Part of a small language model's weights.
Architecture: no biases in attention or MLP, normalized queries and keys, attention and MLP in parallel.
Training: a variant of Muon for these matrices, 172M tokens.
MLP neurons of a small language model. Each row is named by its layer, matrix (gate and up: input weights; down: output weights) and neuron, and shows model dimensions 0-255. Each number is 128 + 24 x the weight over its row's rms, rounded and kept within 0 to 255. Numbers have three digits each. A neuron's up and down rows have the sign that makes its largest values positive.
After each neuron's rows, "fires in" lists the words (lower case) most often at its 100 highest values on Wikipedia text that the model never trained on.

L2.gate217:144107133138129144091109147111134077104116141157144103136127124124114146155174137168139196141122119125149129139109150134132118095132176146121146132168146170085101099107158144117105119179116155100094124140155116113120194159131149127132120128129117133100142113116151165168083158102118163104110120148121133115141125168136120093076152113156150178095105092129140114114142127122119130111095134162113143129135114125128120108125115136161141160101126099108134134086129095130150086127145085188144127106116132137134141125138152115140120124083120184172114154108124149132095185127163127144153101137105146119125124086166128116103125128086117088116114121112171119153118118113134176088116077085134115126131098150111150120143153090154113178175098131136151097140124111091091149118137119
L2.up217:145097115117150079120119177092132116127151170129187075117117124155121100148163135170116143136125115124102149158096150149104137112121167153107137142091142151097153149119145117153129089140173165134161113178143116133119175124160103140154144114143077108091146106137163140145154156155140147105132170076105103098146149169120137092095110135145137116119179135130148121117133104088120158148102110155109131137150123109126140124172130183150093128084133108149104128123153154152142131110140092120089100081119138146156144144066135125107123131117122156127105123120138142164132127099157143135153114143094141112081135080099113085127074151127108138104109134122163147136080102132152134156121128101115106132152117124117120117114148133167117123133134130149149121179153095155141106142156153
L2.down217:136143145151158117168117153066136137144116155099145149097119101097128149149127163137126118091071129158138137157107129129147124118133097177135145098130098135105128109142143079116130137164125149084130098097118149101175124136170171126153124167111122128154147113149162166151118164104137131119127153102099128168138153134137152151090118112160144141123141136120097127111116128108182121122153094120134096084075120109151109115131141148093133183181163158135156131145073140100121091092121136126131113149123111163118123119153145119146123075125143104156106119161160179117126126113128127170094158106148102141138147133127122106113133154139155088115100111112143148135078095128142129132078125149151158143101080108115126120112141142111136115100148129121159162135126098135171097187117165
fires in: "but", "however", "as", "though", "while", "although"

L6.gate424:148101129139131128086149062138114108116139115075107161106122180094095157134083140148131141161123111131122115085128149134092152124134114064113153125149116152128118078118125172143143104177127118128138093127129098099108143088166120097125093147126109137129127124147108125132102113160156117143122141142121093135128101143132158140114131124130133112149101133129120116139144122141097069146112157114133124172127163121152135134168159113115150138167093130100138065141104083085132125158122108137164094132097150145146148167148127109131164107142110138124092105122125183093136133123123142144138174145152103133125113134119141128151141141101162142096139135127176163091130120104102118141153134098104143147067116088132100124114162093136140157098137131133219101136126136160110105106110162
L6.up424:143118119111116117109109107121131159115153164119130097110129132111138140105104138149122179150109120129103136119133141127106149118137130134108114082128134089118092131102142112155187104179110214126113168132140115122120112104093163135129111088150139158145093121113128151099151164120113116165154193072124130139138127165174110118105120077134145120129153075167099121138135137142122131145129121078144146135157168115159108176114136120117139162139115129083146112117138172136152123160161152124132107168130100097108111113135084091098093159137142137162159140118132073123127138122145147127125162140148173092097123150105149125113134110147122113116110147164145124095142075108151112113106111141118087114120143139109116133140080149113168139081145098139159132081135089143119111096136151
L6.down424:133125116114161101140138124147166165139119118124122119093124163090133112098170111136112073112120108130140105175163123166137117159117120169159120115142095097127143161101206155128107142119143081096088126125146128135131176122146169138106140120139120108114131141093112103150132148124130112134101125140124144094125165128133105149140146150153089107157134114138119172118099136132152169100131131129145111082146126114134107123108147145120143145129160142136122096135159134119153071126123099127123101122141112134144107076132133068141104130098121127133119120122124110149161145149110120133113098149124163142102124089072209112123122148127134161144184099145118093149158092130110124127107124140161117123155075130192122118142149118158117089152148152116211143129118124108137128142179103
fires in: "and", "or", "using"

L2.gate195:136122118117132120100137173072165118148146115123145124120161173115139168126164112108135156133118159153173135079082157120138126139141153143114148125107141159152129147119110116100172131149109136132105076132139118135172143101163123109155116075135112129105114131101183140102102138090075133112116135151121154127130121120105154147128102141125125147143162143096129138167075126102094177149168140144089164109077118089123105126102174144128128139155156154099123126133147076114159102116143138124144181166129109164103188134156118129121119119110196142116144128125137136148129095092120149111135131112135145113082138102111108130169114139111159109153131100114115114157104133139181128145107070120109093143115123094146135097143133134124127152154119117127152115108146189156106124132126104
L2.up195:089161084149132084111132147113117114178141135164134098117129167122133152127150146136137089113148126118161162180133145140113133125172153120111117112081155119094103113128138156128115143151120155102130161151153130140159141135131155141106138113116092141110134129171175178150116131107071144102126124121089135159102143103102121099166124114103161107122100144150122128130122091170150080138093179152108133116149131097117158153143107167139105126101125145110118113112124139157141136152120089095163136069102126085114145164124167127143137137129115155142133120168123063123112123137125133142169117140088151167166154101100139179147089148149119105144121100133089116089155122148092130094112131134114131132157123157116160143102144128123138128147189143157164117162146122131154165098105127
L2.down195:144146107168117121099103155155129078157131092129117113127179116128121103140112120212166127119106136106154149097117181121156134119156109169161083146120138107123151123139095139081135131156151177142169106131104107155131122122135109119102133118096134129110125107149176188150115136158155141105131135171099132117130153113116125126135118137144119130130151114127149094132126128119153136137104115146142112142161112106180155102118101161119124127117135147168129141108128135141110133115098102140123084159089163096152156168176155159114177092105142141127116088136081082161090133101184123143119126142118146143152146127142090124142132101137151125157110097161072136099180092138094126119114128125141118116172131118162113170135159120080133157138127127106143141129145159121155119092138137
fires in: "but", "father", "however", "end", "family"

L2.gate58:109136138156132139156083115123163126139124143112129137138100141091133111110108136093112144172142129131101096147119112116131124152113121141096148086091128103121167093153129126129145147125156094165147137109116111158084023118106152127128157136134118132146181106125153085123141179111119143127168094148118114164145123108170150135093129179172098135126107160143102146113087132142082136100109150104091118115173132123114101147093131117176129119103182098086157144120073118123138105129165174127107095079128151129163139163119108142088148153115144089121155117103126127140126119117122112135096159118152129120127128124178100133146128085120130103119096093148140154131138095091131122125173117137102132146115115112098123174139133120126134144120164130126125145124149156170100124118106102
L2.up58:178184133158119123105125083159141135079162159162129101114096154122132133096146167074112099162145154117134131137076065170160127148114148123131074144086106110106156176160149106139083171104091094122158176150148124100140127150140115143133150129117126152161123139148139094139131167132129129127119103135126180111150136139135098147127149076127132124144107114141141128095147153139123117138110102117119117102102172140159148144130168112106105116099147146150067152134145105135127129121124132169143110097097154103123164129120092141128123120137146119087137130094131133165112123151128153107125135159151150130116156130109084166109168111108089138114118099092086140131139138115183114121131138104149122114128148140110104125125147159130143129098071142149173136150134131176151140125132159
L2.down58:161150157112150140109130085140121100133147068086140136125098137129113130128137105149097116091150142136105136118130095126149183122145089132132095143129166126116109209119115126106149183130115176127111132105136141121133111137158139115106148110124131133145112125152153176142148133137096151117103158119115206140124147124107134103145147132160109112149125074140135132121099111132109135179119097111101162118116149141171112133093120147135153143122142126168126086104119164084124189166173123134113099106136087082154125182137116112115146114155151113124163148078125097148150110108117096117083135120145116126098125071125104148121138143103114114146130135142122102119139086117157121125175150098134133141124119082108136116142110140134105162096124104134179118092146144109116117070134115
fires in: "to"

L4.gate393:156109121139092109130154127166125146102068177159105126155144148103135174132100151129100132150150127145098139136112157079109134169127084149148132080105106135117125082162117136129159133081150143125118119105142115125112124114109143074140084141113128128115163093131111125145116129089145142152076105142135177138134151162111182146086161161096100158143122107160129117158091095131143125113165110114107178134124140134127123182176146121134142126149148118072118128108110114116156124138152125162138131081138071147129148174125147106149116099140141091142118108085145127110110100143154107151082113158099110137161121131143119103154133120151117120117129153122140145110151161157124152116147192136118147105140157153128109081111112162135123134123120108140133146119130177121172115106149153
L4.up393:124123127125108144134127079121143072114123108109147125125128147109136106141139135115145108103160136098077109116168120125086121193139120107141128122148076150179110154119153087122150083108147151086091123086162127130097123086100138135136129128134162124181135087121123125114151119101045147185190108142124124091133128142142117136162141169172155150103086107151104118129131134143153127108132108163106140139144120129128111133101133116102127133119103110099110144160129119163112106135091081123120150138160169131128121173145074136135135173111124124160152128108166123126130108145129097137110124139113167104123131140172121135113136120056091116111127080114139112137095155127144138068130140140164102109109159137137155104107135139125143106117111126174097090131128150141149124127118129
L4.down393:149112148129165112086096116116090140104157122157155065130121139106136167102083170146125095137113153106124145101078099156137110185146154135118119119120137111089135116140136107139102090124100140101131162108168122170122146113152139152132098145180143145093136119151127076104170082139129170126117166126145119124137112151116105148127093174141147107104178143115118091151193140136130175141130132122129114107110123093155114109088149127103125157098118179124159131173141133140121140106084133127129075126114132151120151123146133088119119116128119123135122136133103139132125111137109143113143149096119119123129127126104149142176166079141103150111126138150139090131138109091097127063182141170175119116131107116126099157149124078119169133145106130127147129155133128124133102158103106
fires in: "to", "was", "that", "in", "also"

L2.gate374:142114104089087143094137133137134101069119097117125109123142120102152150133073149179148147161097122158145145105115088102143111180157142122132150090112114098078144121138146114136170109131147159063155109127154143125141114106110119068124130117082118120111116119103122099091109196153173131127119153105173166132113147150130102130124126140137138112131151125106150101167114113100115117114074117148098146131155064145158167149114109089167088098122136115114152126096111174153134129139151096149149153089085135136127121107166117110124150105163157148128153093157132127121121093171097140101115119118137170132170128075147112135158133100093147150127150087151122131106091106151136153121125152132145087126140128121115121108114131141142141150122149121133144120131122142119101109099139128
L2.up374:154064130144160142152152157139098106088100086083125149122160101140137105136113134131154160120099081156159169115115107113111124134144151145116172094103165118120122076145152077163143115160104107084121119132119110089106177157117091076128127124127129150117102119137129095125123208160149136129107150111132101158138101156148150092135167115140119072133173124113103086101130151076103127121111152140164128093126129146159176152113153136162119116140107116066115125113127132149108160112147095158152151109130165085120149099136144137108127116152112147113119136112129145130140159140147128109117108128133142150144135126117098159126113105092150144120144120142119138086109104157126099093103136148114138073147114126115115125121134127115146125153139155139123164132112134152073145125082143
L2.down374:158114136144140183131144123155141149148100112109136129106170125110118143164110152130116145129065074159138087117111129085107137163133120161118121102174126086140120166169150092119135134156122139100132144100159094105123084174118145117127126130126114124130144138133109129109181135133104145121103171143161061127149150156107100132121143098085111111133132131115130117139106111094154074161146101116070101123150121146132096085154149125172155152111137171116121120111138153119150143167126137151134119104135108110138109116138120125152147136162123142146133114133060130144116162116169127148111138104119120144129077142115123175097114100169124121130134129160128117138143129162135129150101109113116155148150101124158144118155125100127153101104124124207177093142140101119094128171124082
fires in: "with", "and", "overall", "carries"

L2.gate330:094137145129097085124123145124124140110134114110126091105107189116143106152111150138166127133126139142140085158153125142131133110144159166156176113149143085167095106087111154144131106070139153151105084136129083134086107098086157118150148135151146115199144114119156098133124087151114121088153161149133155147090122143132130128124123131163104141093137106147099134174094172121116162172112150129091141149115132161169118137152133127167135161137151110130140093150123157151101114111152089156117160112119122154115141115141112140105139109082145149117133152100169121145111133115170120149120107132114150122076164135123140135150129119127141088140142169121166098088128133150125082160125126142127086142129139092092106133108114151127169133155131149135081107093086130131110157124124093
L2.up330:173135128134117149085151138112145123131164118131152156151153156150093136177177116093161101086109117116148159166136115137101141143136151176118128143120084104166131177110115136134126111099130100135118105110101126152128173089133129178116121112179165131083104111098121120114171120123155115165121116090116133145151146153140146111122196170125159112129142112126138140132138100142098103119155132164122108090119112177096135128133126151135138123115111127091086134149162126131120105107139156087150119150135100168096136113178157164117127072140160091092120126108142098120150152146137117147142155128083093140108120164093096126116128165126133115133114125139130127116129152078145122102140180134109127138093165128105103083138152173128145144143094113144100092161138125118147104164124119
L2.down330:110090139147153137114097110153111145165080105122142141175112117115145145114127150090145148131116171154128104150133127143121182162081150137108107141148136134090113109092135188119138185096132153169085143107093162103148107134124125096116091127145086076138082118131146105127102155130094125107089120115100088146182104109138102140096129136123085097114081128144146112129113105144116152144147107096130150136143107172135120142155124124148165112120135149148099124128128138140110176144130158151087120137121092112137101126126123100115145169129158133101159114135149106114085136159088083124106134103155124135129161090083145113122118100142131104134127145136168171158124097134128109165168130112156148152158101127113124109153153126144147080146124110077146105098127128153171119149106117
fires in: "on", "age", "campaign", "casino", "mustapha"

L6.gate51:123102125098162078080155133117135171126127109150126152110094120124144144133105131119109138136190130126130099129121136161099095111099077100168146123103102095078108113125161139129153098193133112109131127128111122121086123119156116118121120127098128145148093111135133145138106109112119121148140132094105141148130092125134140095154110110155110117137075073120094130102113141093149131158104129118131150106133119088154145124112103105104159125135102123112145115167102094098127080173155089140144095138170125173122131103101116127090137192157118106090186099109152137191137152136129152125136171161147139141128121095123133110108126167108096151129146167120151139123090120112107124127091107180147096139141110122163167116119148150126143106140141145134164156106126137163083099139140126
L6.up51:114117153134137145136108068132127157111114120152152107092121127123166160144091119105081130188118115122199121137118132144125159097115132127095116154113127081142122114120127109159148103085129149127095082069117133133106109109121148119172125136138150134106087160149130113155137169175174140129163134155144140115115116131112097155121151073096119082080098065132089128129114123091122149130097117142137147109115130123144176170143114132131134123137172131132126144119165123095116106149114165155110115120158119119123088104095077141097137157116124134156118132160126154172128152144115123093158158128130082141149111137135151153100129126121147163150095160098161128117113150144073125100110097144103144103172084123134137113144141097141146127107106108109142134132155126120104154108107161
L6.down51:142118115114156141133147113188158145094132129147086138095162108118127114087126133118100105110126138121166152141118134166097115117137072108164132099133098151163124089139095121145140132166184133135154138147133165095149148142135136124117103172138133112135119094151116129136135103165148139157122170107126104108156129099164133175127130100100094114140133152155101131125133182104158174148098116098106111142154185154180157132147116112126155100117152129111149114143178094095138114098120088120127121128110159120150110095132113130118117093111048140145130135138172084149114129142123105110107108088103173105123128103142151141082120155098120194114086134089137133124134144133142107141188111161110082123106137145119125153126145115162160134149128094134134132120120103106128124130128139
fires in: "and"